Weights of a small GPT-style language model, trained from scratch on English Wikipedia.
Size: 9 layers, width 640, 10 heads of 64 (5 for keys and values), MLP 1728 SwiGLU, vocabulary 20486, 67.3M parameters.
Architecture: untied embeddings, normalized queries and keys.
Training: a variant of Muon for these matrices, 6874 steps.
MLP neurons of a small language model. Each row is named by its layer, matrix (down: output weights) and neuron, and shows model dimensions 261-388. Each number is 500 + 25 x the weight over its row's rms, rounded and kept within 0 to 999. Numbers have three digits each. A neuron's up and down rows have the sign that makes its largest values positive.
A block is one neuron, or neurons of one layer that tend to fire together. Before each block is what it responds to, as a language model described it from the Wikipedia text at the highest values.

Description: Clause-opening prepositions
L2.down851:494493461484493491513503506521463547515491481487478474493490526494466501511523497475499507441460517476524478502488510476527489485474517477461556505540462515469526470514487466512527494484470572503493506507472492507470463483490528488510522529535543470452500500502500459496489516476496482501499525532478501512518508489525490480470487488507490468470511480516544507496499507498539509536526
L2.down966:508496498509507514491489551500493486525489500515480451506508453512523505487486524544471517479502495497441565492475486513520485497472462449507546502525479476459482522487513507496482501474486505518479517504510503484455491527434491476468505456479514490500500510491537512473475493512504477471460503506450516536511446510505477528477480530542516543477597510484480483513540509474491500477504
L2.down1213:448469520468495504496541486505556502454473535470500501501503545512505464520566489500488540451460513515468516541487495449479492532498506495522500548491549516494524507497515506509478466481518494514483516493516489464491527473506525499499512472502489528505509436507491440514481526499517489499523531487491520489522476510505456503469476467495525552518466449523476465473568537527511482482486
L2.down1327:483509449493514527523486558525503484473502474481482483526539487491473492455502507472494524498491487470514457510498486498494524505481495484515452491517471520492534494531502527487457521511521516475493475515483515516487524471523511490465515494491521486500486496437557473533517491490499443522497453498512524468499507501515544503564492534557472486510502482486515482518485549515507521523517

Description: Verbs of meaning or describing
L4.down680:494518515490493493524478496526466505471483531503503507497466529483527512501519511503484520499469524489468501504493528497475497530469497499461523489515528540518455467475523529480526470497500500479480527498501514486468490530512502516476457520480490519506509503491520512495487508499474466489503507533470501490467515466551525459527529532503537515497507511540507490485471553511503481461478
L4.down836:512487587486518488521525524469481491498470458497515512518513442488507496470461517488521487488479508488504480513509465497521509512463491517515507458512532482526509533506524496484482492519523457473484530535535498495457486547488531552512488504505550504475502487475504503466448479494524500519470512491478477539527454549482480560490461539522499526549508518550512520530476463462514479585492
L4.down1013:559488531481496464472487479505500498516535520498480508496512531494523480498511553527511494517455497471464502481500497523514495403470498490489512520529464534500522484479523489503494457480501442480516563479510501505491488560515474492501469480543500476538518532526517509494496471518501483470515553515499460464486502504516505501487496495517524550516515492531520528517546475485510479530520
L4.down1711:524520496498517470520472469484525486470554514517518453529539499503476526507511480517507480471461528506501551493490496494539519476481436511507543492481484525506527504502480442493518440483505478504475499526489500493497512473485474537501486500518526484522487535460478508469504493504521480511545507482447533526512509441498529493519513512507518468499517512486541500480470541459521481473500

Description: Foreign name word endings
L4.down731:487479511483495478495488496517523502506512454479477503510504502497496510487502466503534486486493494552529488479477505540504517477518501501538540497486504498498493491513489507506474455445517505519504470469483470492530475502445504528518516529480502514523482478520527497426550512519495523488472465524500493517499481461472487510507532498545536489496527500486551521476534522460496500460506
L4.down916:483518509472542501457548486505520525456553495513506500528537519500425470502502466488499522537510540494509494459519492538532506456511529473546494499508513510466462467490503528507488525486504507513509515570497528489463462520521520501524495488508514470480508527479464497511514512498500495494471475513530508518528504506503493476521467482471511507494524482503514558453466471507509517446471
L4.down1097:515552474513519517494508523511469518505522493479500498488476512530506542526511452500474486581521530513521524525520472499538483533504537477467443514471473502517520483452476536481473509521468517497471498514520490512466488508474494490483504506502471524492487515488498498493516481505464496509460493485487502500537497517474515478533472495497494478513470494468494462459524486505519526552509
L4.down1445:505575481496506507482535507501495515416508493540469502494490483495478539498513498505529530489461497487456495475500474530540497420494470466481531467490529502509483495480503484457514497482513507517480514519544525522470517488506469523475511508525482499467478506467463469497533519489482490511531487542513559513507489491492539508513446473513494505492485457473498493475493518463501526509518

Description: Ordinal and sequence words
L4.down58:477539469538456468493488494521484524481471476474481468489520472499530499522497489518495537504501511524524527549505514485466555492512493505557516519528548497529486459499500544473484525532474498501473520500463495519507496488476508534532490515528504515469525489507518524499495467477458470527454558504516515481479506500478520503537494521477523530465505480482453456492469485510475509488478
L4.down82:540478533500467488478519490497490545442499516497490516509510483476502488514550508520507543494483517498466483485539495475457500486474502503535529520525497504499475478530499477498475508482465522549500493474549480532492498522498495546466486500532551454509474494455500518478467493512520506504503495488479480506475506491497490546530468499524554519465536459445488491455492524482480500520545
L4.down142:525526490494524517506482515511550477481491486525472475534489481513525513506479502540454544520529496501505484515484471498437493502495505527486505483527506509530514497488535498465459452467456535481434475454475451507504512463469488472480545478480477529551493542530545464468501540544505459497506476493516553520529506517494518545503500492504477494482552518510528523461495497523507539474553
L4.down779:566530472476462509484489468498511506502527548505496472493466509495471496508503498515499483529495490491557472480501515487502540538518533450486477522479504468510545498533463536504441507528528527495513512513526492504519514496493470490489478472488520477519510504443489519483477541518490564532532540487502488539501515519514530505535488518518462465533472559522504522471491499438508498502470

Description: Compass direction words
L4.down355:453544538487469509555494507531551484478450522458511547513500473509471492496475517488480502513529540516490485505511518515540521520495506487503483509527452431464532495471505538505478500482504473489554545510476490530482545490521477513471475466465467535493485493545508461543500546522492447481462521502476499479535509550488492505494502504496485474489528507473484548466474483489527507516507
L4.down928:487464475522512531500494533496473515508507525493473498549484540504492539500465527499487534438526495515477498450500499515541510494482460484479512454504509484490470539529478489569499483487534459491508514496500533518494484497434504498494476504482452498433442444467515517491504510530458499467516549482518495465510518508509468527481503498498501498486552496510528490536478502490501482464517
L4.down1458:526498535482501520535512532491503530503509503507503522525484498544545531486477533520500477477475534517488495496531472475509497496474439502489517480530489510495470527505465514535533511466494512520504502535497523502516542520531455510490511530507530490514465454481500525515502476504512522465519471468518518504498499500482534473502501520490455492533508484500476519480495463483531500498494
L4.down1657:509514537505511480451498508505545482513471493527536490495518517490510536512501525515460474476480499504532452499512497490477498463496536492520478495484507497494482485523477447446520402473514471500434519523532505535473491522469506536466551480519479471486498507529514520515544491490494477527513456534534497495496511506468474529488537500531521526532508483440525529498511492511476476514514

Description: Numbers within data rows
L4.down78:454570509522562505496477529498487480516545540512457538506445530491496478487495483491478488532538540482479487484488498509490509521495549513535523474485455466505481514527550493502479517501488506490507480501463546518486500499486512463518519546456506513447491506489480526499513553476543524474515507510476501479498520489508493494477490522456518506482483467497485514503540506527486445481479
L4.down489:526487507477497535483516506542507511521487487479519498473483525513500488514464515490509471471522515506439471455472549529523472481476487503472506467520496515457543521472490479496516509496471506476484511471490477499498491495546484487496483488476495511527530528459472544527482529503490540495516499464507478514510541508501483489514555502487490500461507482485475529504504470496516489508518
L4.down597:505538466535526492489503509523555525506520510539522520529510491503492540546486539526487490552529477505501487468488510525514467526507507514533491457485543498502520484465446491491540523501551475507484492498467527462510508496458524489488460531496479467505478486462539496519492544525544505502513483514479523473523535501528514520562491495510512494538507500438546491497451531509464455524486
L4.down1537:491505460457497487484494498512488494491509510487480511522520481481518498521454457498514497460501528471494518506486538522485512509488463483508527505519497507535503507508506484536506463569486492445540481512528546463516521513501524524481473460485519497497543497450461492465476499485541533501518476531490525530514486508499553504496484477496508527531508493482509477489487466501475480471499

Description: Preposition/particle "on"
L4.down175:500509518507507563480453540505479449399504498508494470502531526530463531489511488499523495492484488481488445449496519509501510540496485545441488487485534507482494460451532498558500530524490520512460497510512513506488474504546499530495485482533513503486507532522557492491484502491531434549526492457477494558506510500531521516559540513485487509503496501446496496515448521506507506487474
L4.down371:497492443504507475499518473533502495452501490457482508525488511507523496546524516511510479468553505503472508496490548465518466463509505476497492518494523509492493494548515508530490478497540463478549464507435506483496494484492513499524525497453504489496494492496509509516489481494466490483482484501462546475544464460520504502491515564489457524477535534475492519479550483454529493560515
L4.down448:530546547471526483485508512522537509483503470487509492503499550502507511554458485488468514525515490525557505507501511473518520459535523515470479525469496509446492501492539545442523483460477561493551543528500520497469516510502497545501498517512441481476493470486483510517482524502490483456484512485500501519535506526464499516519523512504472505451525489463518536443437538466475494510513
L4.down784:485501516503545505523506534468493492482502450479546486523488501482496514477482492470505515461462494522489499521481500467507465511491549520492521498461513508506461500509499495479483518497503458481504483528532506495510542536532478513486502498531493545495535486490524524502505505503540462490510496504486488523543506454447503455485492522444523448496445513512504470498530492473481511503492

Description: Section heading closers
L3.down526:518481464503496508473495470494502474503505499500533493518493446491474519506520491485468501501469523523487520472479503496489536514477518520477474492509540522487498527513517507551529491497520476504470482553522521494509477476486513496459519525500469484494538482494475501494503482524456496489458480500546520513492510498508536440496531508516506503526510490515539473486503490504515507527520

Description: Joining hyphens and dashes
L3.down1040:519463480528483506513528502500527484453494514548502497479486468521534493524537486537495515470531494501503472481495514477490467468475534501455511482485519465527501530493542528506472508462529526516488498463498531525555478488516516461502519502519490490496490489485533572505489501506449520504472538514514500516495514467506514508509531444524491447500491487495500518499485532487489466469466

Description: Ordinal and ranking words
L2.down458:490502504525478470515535520488478504480475491487513474516495517463509488500528498459507505513524467492511538471538495528527504506546477490508478498482481523522510479441503478523479512490513471446553514540507492501563529543473468500499434502497511487477545512486520468473446542530457467462434530468480489515505482478475474470485480509454492529541453500534496465486484475515499504520504
L2.down1083:511494508502469490520497484530454493460525485507476496518511524501454482567508529517516505491450537477470501510546471524502506536549511501513520483508449497495536522495486473523459498519483488551502480512477499501519433574525426541453490489505499518525479472511510498496452532514458473524492474510487475497482504517504504515470495530527487539499549516443487472496486479463515507494497
L2.down1482:511517486542545520532552508502523499517486536536521482502495503488513500512525485499546486512520523469453489480511489499515494533528494493473524532511530526523505475493467490529523471509471536491464520446503535535521470467472478495525468472557516507486541516493501469493515473504517473485507488481444478455513462501537547542533441514530456523544510524465529489532495476496515490482486
L2.down1483:532484532474489447469500510509472506492535521489519514513504539539491494508551468492528490505480487440483513540505459492507487483511466519515472483509501527529511527506475495505467495506527455514510531526481525511504463493530511507493542471500506532464490438518511527539510504523505499495484461488479539558519499508501488466541512523485490486484510497474488491492492540517474515482471

Description: Section heading closers
L2.down41:527490515541466524457499490489523527495536527526465533547453493521544543520424507540512506531518538503473492478484531529440505485501483535494510488515498482479494558496521489488550531527486499494523516539508482511503481509508474470510515498519508545480517522425526574519488457490497483506465517486504517479494497512484495497502549469465499468499468506484518514475488504453509497479555
L2.down69:534486494490518542454479519506512511469507475479532497480493490508471481504506530493483496511479505505422509506502462459502499500479508488513475472487468493530540546497474505502539518497540504538490520500473554545471448549462497530515502496509510508532491461439507536470493498444497493456478503480527504463508525468457487525524520530547478543504489464489488478492471451502440500466519
L2.down139:484485488551491502471460454496478500460480460511471503520522475478487479506538490510453503526523515481517509481525522491525468518527503552501468511531493471537545506465515535517495503515529478505517483509482468464513511491490515496517510497527506526505528534495472512509491498562473485493514553502449527491477517452501491510483463509488548505514526485495501506511495462464504451498537
L2.down1157:536510508523536494506494519551507495510472486531483547449526544496546477543497498494469461488535489486482463527478553507513493448488490498520527556532491548555506483488518493499529507504513509518526534532482498510467547485497509521535533511513494517457440470459457513479546532501487464480475470494499470572473530532463484505497524576470509511514472501489497445521537502532463518505433

Description: Transitive verb completions
L2.down318:508501529551498482523564527475544508527465499486509496459509469472512509526481540502494493463545515536477495503485523491558470502526499461489500511486473516530541514522502523515495528512526444525525467477569472490479497511525510502536489490516510491482491508467525503469482502493513518498477493528507510531492523483518500516487498513494518507453504489513520543546525537514502519508535
L2.down809:506489492510472469548526498525456519508538494510479543504461513501443489511473527534527514492480504498494517495498506474491498517481457521454479496505540496508504493494529488490529498492498506467558451466532490497495459545483498555504509531575521494527493525452505547488541507504534518471447494508469529529500466535511525489502473507550502505508506527487551469487527454489497534510489
L2.down908:452495489471477516503523494509486532476491463525508540490517490487479498511497545462491561510483477507483508467491492509481517484494553492510467501519465507484499561450494478537514504512512493524502498509530487501514475531491501570508494476535515498445475478467526491486521534489546485486518498515509505480529486487476512512487478532549531524487469501505510460476486489517503483490513
L2.down1654:455503466517476510482541487476469506460499453502523540498494506485526505512482504451464529447494513493508466528479488493509544455506462520451543516522473504509494493460527503470533476462504529535495546490508493500465484568480507542509501486534493491473512453506507528476508508474511483521502498504526499519464485481472491517508511506516536476491508520481479502521447458526527484481463

Description: Delimiter after a number
L2.down20:483493530537452483513557526526533497515501532543498468500484524509502507504515540502538515515461515477503502483489534492475532504520511518480514501481484459449498499516483492510539475511464528493490516478530484524521465495493490497475536512516471490518496455509529501494465505503547531471507555508515509539493448497518507498489475472480448499510480508502527501512505555467470478534499
L2.down267:521517510527510456521487501518500513488486533545532522484447490460516493538511508502514546507467541517483513517476488524518475508505510524538454451526489471503526507514479481484514476526477488477493474472563541490504470487434504519480563495531425455477499517486488514502507534514501499520521513516533459465471505490478497490519498502457467446525538540518532510503441502466508508508491
L2.down527:469476476513489513548549528517496500460482452502465499534543473429484487511489506495503533524511475483508514517500526535485501514502492527463505476530527500521475496512468538453491517509512495501512516501476529563468481487460486525468510459524481479481543487482485484491478506531469503555488471489509478499537477493488508496547507534474480519508477538502491442518476484517501466495489
L2.down1258:458508517456534473513481502494547476499510487523516491490521530476463521446466507496498426506499540517499514510507463492504532528494510498470497507505482479532529485466501529502496473482521539472520494503494509515480519536483477531449519497503424484471496503511516532446499478466504508460469508489500480472505518531483489480515479492505479546482470481508480514487502524524475496517451

Description: Distinction or category descriptors
L3.down350:542478505510501458494518470496515511468466515528476448516503465511448522510499530504503488500512518503466514490572461500492496515552509499544527535458508534500489497509471488550466498437503483507512471449493533499508451511494486508484494479498559494491498489465530505504440525503489521487501445513444482510510497497517496526510543497499496504502525507534482468473478497470505504504503

Description: Compass words and "United"
L3.down1662:499478500532545477504503520514523547521500489534547470547494582534534472504499556450530480491503479511475454443460517469420494480443525473458445491483495544476492526475517514495510482442466488484502495484476549493502475515466527514486486498532536492477490493442535554525488515510520488505535492505521502493500491483520511489522488488524507494499464437479462496491523473476519479530453

Description: Section boundary markers
L4.down780:504484501505513555539502467491498524516498472500530508494539473501529526508488491519516481481467514498503503513510489511486511522455520517484499509489501462470496515517473548487523504495557538507549540472511461505512485479508487488508509504530494516481517507499466489475443509490518481509494518491478505511491482555507478524473473484501481515460496501539495514495519503494473480483513
L4.down1062:467512466532512524502501511464512530509462575454530504494490497478493540509476494511522501519482498500488495528502480506497486519559522465500472514462533508529495469497505491492484526460540505488499496505507480499475513490455537519488488491515520519457499487496503465481494522463491505511508459473534510468526470478502488535481527536497475509503490503495534500474534495503508498470526
L4.down1336:570512487455522461483547498468540514510516516517504542479534499521456533496517473473467478479450480482490514457503526466490478476427503471471517469503493524483543509497502475509531526500549476496512473481498451515490516545489510476494454499527537567473460492492486505506480547518526512501515464464510443516507530502498504502527522484525480537508512467522546526523497479492493494551480
L4.down1700:488489515514519525523471477478483537467512497502500516503532497497490481494475485501491508523492492505490507488500501505488514489504475504515492486485484506476494490513510470483495523516499522497510508478523488502487515499537495520505498520497467519510500492500522534498519496496494499486500485511497476501516520477491498493493524496507503499481482495481496487505494503518501536498474

Description: Partitive quantifier openers
L2.down553:506510433482457490502516474510474480515518488449473504520500488486525509511451504492483526535490470496523454514510516469510528531501513521471459534448516513509499474473522520553474545514522545484473478455497522512469506540540505511460480485490433482523467508557496524460481510479461504470485525515513506498517489497536500472468485514455474498519504537528542498547440508531500503496498
L2.down950:510519518503519502499497509501474508475507503516492514521502545482425477534508495509545529514508506497523511541562529492523483486476504522503485521495491463461519516544492492488482504502515518546496502538510528500518497526518470560526510516464508487509507494507452504531518475469486548501498503507521533486532483470515486476509486504537512499528509498529537484445492508514522461502518
L2.down1351:517526517477509439521556493451498503462534478506504501489572496473468452516520553495541529527463503500510509478489489480511525526468522513474531509491504481546519516503486517524516521486520499479499533529443532532506481535499496506495542459520505486502508520509493548522510462476525476512539531494487439471496441501494490513501461495523507486495505535489518502482497489491515476480471
L2.down1467:476498513517461487483500509507481519531493496435511506486549496481505486486518518511541525517501484511492438525550529470512505507497499515500447539482559531510517499514491503473482497490526501496478496464510495519487489516515487510475514465517514489481484519495478505500538493537511516477516545515446521488543521520500457524469471525527517478504506522457507497490493487499499500506528

Description: Characterization "as"
L2.down223:463493513538485500538535491475459496518517462521524468484536460464495524506525488473451513514513500504480543510474523498537497545431523488478533521475484485475497472528493512481481521531509530497536514479494456508481516526522493519517494539512481484492484493527499515487509515507506516494493518472498509462523499461555508439478500468511505484507489430486529516556504525515514497510481
L2.down552:551528511488489471475570527572484505474504484515498484471522537523488507527514493458499488490484483466488512544479485525519487509528509506515477503487498498487510475530524482585504480492477518513520526464513532494496501460520475530527457523514528517474497504486481507519466519469488502467534478498474493524460462506491472502478527506484488465534499510462551493554538489508490528502508
L2.down841:465514478493499471509537529489477509513511464495513513481501477501499514484518494491489509501519515463474481523511474496515512492483487510506506502556485485512511499536504488504508527516515514485505467525474542467508494536466488463536512507503483516480545485422510479477533537506521494524531463474570568485529462520556499461531479521468484489520488439530496503503539509513506510480441
L2.down1252:470487535526504516557473467532509505520505491491472517531469530511489533505486519537459486551482518517516530524501479510514517477489496515477448473477515529509487498479486552449481523486499538509471543508495503487442520494467476505496467522535504530530528556508455505517519511500532485480553567437552519470476478483508511482472510505480485476493480508525487547529501480508507511489537

Description: Hyphens joining word parts
L2.down366:488511516447537485503475492485508515504506494505459546521506489473486510533523524506517492471490496481481508507510484496482505505495497484547488475520535515493508529482536485523489509516514488439492495519507472530475497498494480475475520502522475473479500487504453478510496512507464473506530534494499510484532505527482473501484509482528523516471526513485524550518507504448479460487476
L2.down600:483498500471513492527508486534514504506439475503501462500464517504494510502474542470491500515498519508475499520497468526475514520453520507531534501522442525507471478518506463490533535494539508480494447500501510463500510527466514543516508521492527457489506465522506515513526523502509515508487500514484488487510496500517458490500505518489561466496494439517532455532443480494515523504460
L2.down1523:513482494533558525524477477468513523546497528516486487477484500494480540491464512531472505504471451507497510470493526496515494480487495516520490465513481482510501522516494494456543507516500519488469526520435474517502453474460525531480515524497489505495511470485499489511512499499544500481488512494470492508500520497555513478513516491471566537494481490441507531476457521530458535474494
L2.down1666:467508497471516517508502504527490507510545497486506466502519459533461524461500533476522503468509527498495497511532503500510506507479506487507483535499495460505506488547467520506537531515455502474473521505482488513495485451536547491481512450547512512505518514523525465494522463465467464482523521488454523503495462453537471511518483505545509492493468499505551535487506475465535499466527

Description: Clause-opening prepositions
L3.down28:507449519497511516507464506490509469478520510487504510496498518494461477485494495519536512497493528466523471493526509489509526466522466490508508521507527518537535498512480503487450536484497497526512477496521480403497534489454466472508535499440495525515527490492549473479489513496507503448469490463451504493515537476452496524520498485556501518488527533488518566527511523518456485513530

Description: Predicative "one of" / copula
L4.down106:482510466473464510452473514483467486452503493513512491510517505525444486454541536464517523464490533476503481483505543548483509548509513448499532505515473521507482522496522464506518519513500476505508520475519502482547485512513489543496513485482442494483502492567525533515480468504552478506542538512527482502488483521481513504446485505528482529501470489531518520494526485494481537492530
L4.down1012:511509553516501546513519533522503483515490506497544490518467512523495518481508500491512470496469513495500488482484463476507493524462523539509474525507476491509507483484524505515490548515467521477447542486527534500487488534471484462499483481561539507494486509507484510508459414532470548511514466536467459506534528500467508469478471462531489530485490515509463508524456487536455504508493
L4.down1191:517494499480503511506482495496551485509546537482467495526528486516535521521477431459486515499500499491498509559550564488504498524517548473519496515549440530495501526454527534445476530494532518511512506503499478499490512507543472461507495486531500501506495523497495485508445532514471506499476527490510486527499490542504529493482552546516499510503512481499485535471484490512447492513534
L4.down1391:515493489531486516514516462500492533529508527549509480522517444487496499540531502511498463467497497448492521530540541492528502501491509507473481501457484489487534509478475521502496494501465479511467502522530517498531487515522511543507497506513479511489447495513517516486511503478550521527518564485502520456517498508498503550530484507502542483482549519452475460460482522468482513502464

Description: Before a required object
L3.down877:467487531490499543515516494508517548499549504497485489551510541483424481519529478500487501502473509490503529495510468515517476477510489511498518546486484505556508489502503547529523533492503489485495508484490522460514420535509453556463513465534509478508466495464531485470483494488496506515475578491479489530501468481531526495464477533535461502488559482477510476565464516500488498481519

Description: Relational "of" after place nouns
L2.down42:496559524526446467519503512516501483516475529531465493505516457518523496524470537477542458493470481486512417499549537515466481471467482553503495448504495489500519496478504528479493553543517460504453485493511519509515467473522514469506521476469491482463493510469497530500500484519531493457523451543502515525479475505513499523469504514514502540475505534451439527507480496506506499495533
L2.down150:478514528499504533505516498504513445486496526500489548516502462535521485476494515517541508484488489499557480525509463476516502442514531491501512501473488524498576534530512485447532480465446474463509502512533461518503477550496518491476484504491547491524503522523503542518505494534493498464463497502505505465503553501530513489522464468513473521504449480523465522474523502517526508466465
L2.down637:466504571507479482498484516515486508447528457552487530512509525511487486514504448486479496519462492487514488476521546488491513499586505512510483471492509526540552527478500487459502546494546535491480487531496543511538506494552491494481516504530481487479512517462469544516494490492541463524489480503490501474499473477504499450504525516486467509431488532466516504510478474506516539463468
L2.down1580:500546469459494475522525478496515557504502474486495502464487486523467519473529497484515479455487525415481479496558508480500496457494502503506520512487523542480476489534457486533479497500487504527495491537521494522559531478466451437490504493524508503457538502485455479527462507467484455497516502473461499538483483526536505516534493525499448501544523522520495470496537496480488534490452

Description: Section heading closers
L4.down25:486510515504519518512492480483474518520525544510501508501500512475506473497478478499447540460534514470503551468504492508507507509483555506490500504468524497493497542516482505494548516541484508539476486486519515474525547493489451462490442496517503530499512513501516544480493469499438561539519529462527494487497518549486477557531525505510492499509503545523435505505484545485520459480502
L4.down270:464529468537485478469513523485443520540488463520486560532478503499543496465462502522496461503480519487480493517548523514551469498455511482508498506480548482530492470472506500480538515489517512511466475515491531500507465496552532492477495488501497483501540500519521510510510540494535472468513536478465525482493490539519501498508481489499506496493507499533532503516531497518472506449464
L4.down1000:483480506510495508471498504489503483490514496485492516505490476521490497481522511499476487512542477486559537471490488495514437522540502525490499481494544501496489550492484527469520497446524485512512547500475492469489454501511499499511488443508511458535453496421470504501511521500505472501493513499484462528497516460534501479508509546524535485484496514478512524496489515475469509490500
L4.down1528:498488495512526524479506494489534503496494468461491485485497509499514495524508490481520503517508489524468497502494541500549496526516469519511524482508513533491505511504477516503530518554506485521487521486491513511519491516505501503524477493513497548510490495482526514509492492488470502537511521552465458485448508523518480474470526554528497462485482512514473574483533519532488502458480

Description: Hyphens and mid-word pieces
L4.down252:484506507508468522505506502477515528503500520473496483508472504500485493492497527496526491526481561510509524483503542495474465469479474472534519500511543501515492487487487522458541567481520496485481514517526433527487496487516528524518535522528541498501520498511528488475474503496480522518529568464533486508457463539503530474483506514444518524516522548500495514533506488477499512523496
L4.down474:531485504517508501524485473523518488536506527529475537522498472470524487512580492495489497494532465514559495499504470486489500497455516463495525468484480479498476497531527537516485512494541510522522489490491480417534497499517510504463483461502507469491523499522516521465515504527481487527528513500505496543543518520494463531514471494485476506508515501507489483502437487514447537516460
L4.down575:466491492499514515456515489531517479502517504499515487520530504517435464514526539480497465527465478511508521538499484501516488524482505479553480480522522507502517471521546470472523459497493480493509466494489526550496501532513494474507469512500481483491515494559481467480438494516449529539524478514493490481463537477458516470492501451477534483465492498497530522508456527491520496496513
L4.down1677:547484476516510504497502479524470466482458485489485497493510523501488471495480473524502509488466485490506493510462471511507515480511479525498539498518523495480493471484528541499497503552500507484530514490491521484466504497462461495526487478460489507493519479508532500496502469478456491495476470498476513501490534513558467498501546464533542508493485492536542469449495499538479496489500

Description: Word-final subword pieces
L2.down115:523492512481536507472531544475534533438437506517481518509486479524487533501518490495512533490490503540536505476488474524525516468549453526463541496505488461483520491490489507497525508509489506482509483501481499544484538512482522490484486524470502452519483499482503478498490536463432502518453486539480500485464474494485537514502498485529506487524478465497489532528478483518521542493474
L2.down1085:528511522533486491480508511442475548509498500466478455534466505463511474487511510502521478451529491546495488502493462475456491445480486484470509542513489501493480505526544534533500496508470470485558515505493493487499496529486556486555563530511563472500469512491532503484494466552490520475525491502541527497475515460507514484472517501464525544480489496499516524523514522499482489546557
L2.down1433:504529481503503550487471477490493486479525458468482496553531447445498484526466528509493490482500495486475511528528503505513489541527443486450544525516511508457465486501504519510509529487463502484513489485441509483505524483501458500488475463512550474545494532510487502508471472483492484461506519502483508465481565451509514499509541494487498477494505510534468519471473496454508474487530
L2.down1439:492442550548498491540485499511526510489477483502501503529499514448463475530507537488548464483508538529468492508492500456513530489519529515518525526498516505492498515511487457518554461510533464493475510509428482491530527512498505510486486496514551517506509476505548517463536474523476514522488526500463474528499459488486496519502491470557538532513471486519472478523506509515530508515516

Description: One of the…
L3.down30:539483466498510513488489505445496510515522554498464507528510476490444496491510530536489486463474489494508496484463501506500507529531512468527488546497522490514525480518463507510474494531508513477490502470506500524481491562480534519502479498509485478486528526463462519486520483500486494553519499552495536471501476536516490499482460485520472474488503524526494565481522515483500533509488

Description: Predicate-linking prepositions
L3.down16:465514492509482513525533454487522487507484510509508558491513482502463484484515535484483527466499517479471491513508507497506520488483511503502532504429505465490502499498508512510491472487543499523481523500496544488491518492497484522501540537511514495495476538491537485529534501465482535544547544471527536473481506482500499501473486522494496421523472466522538490474493485450523535501461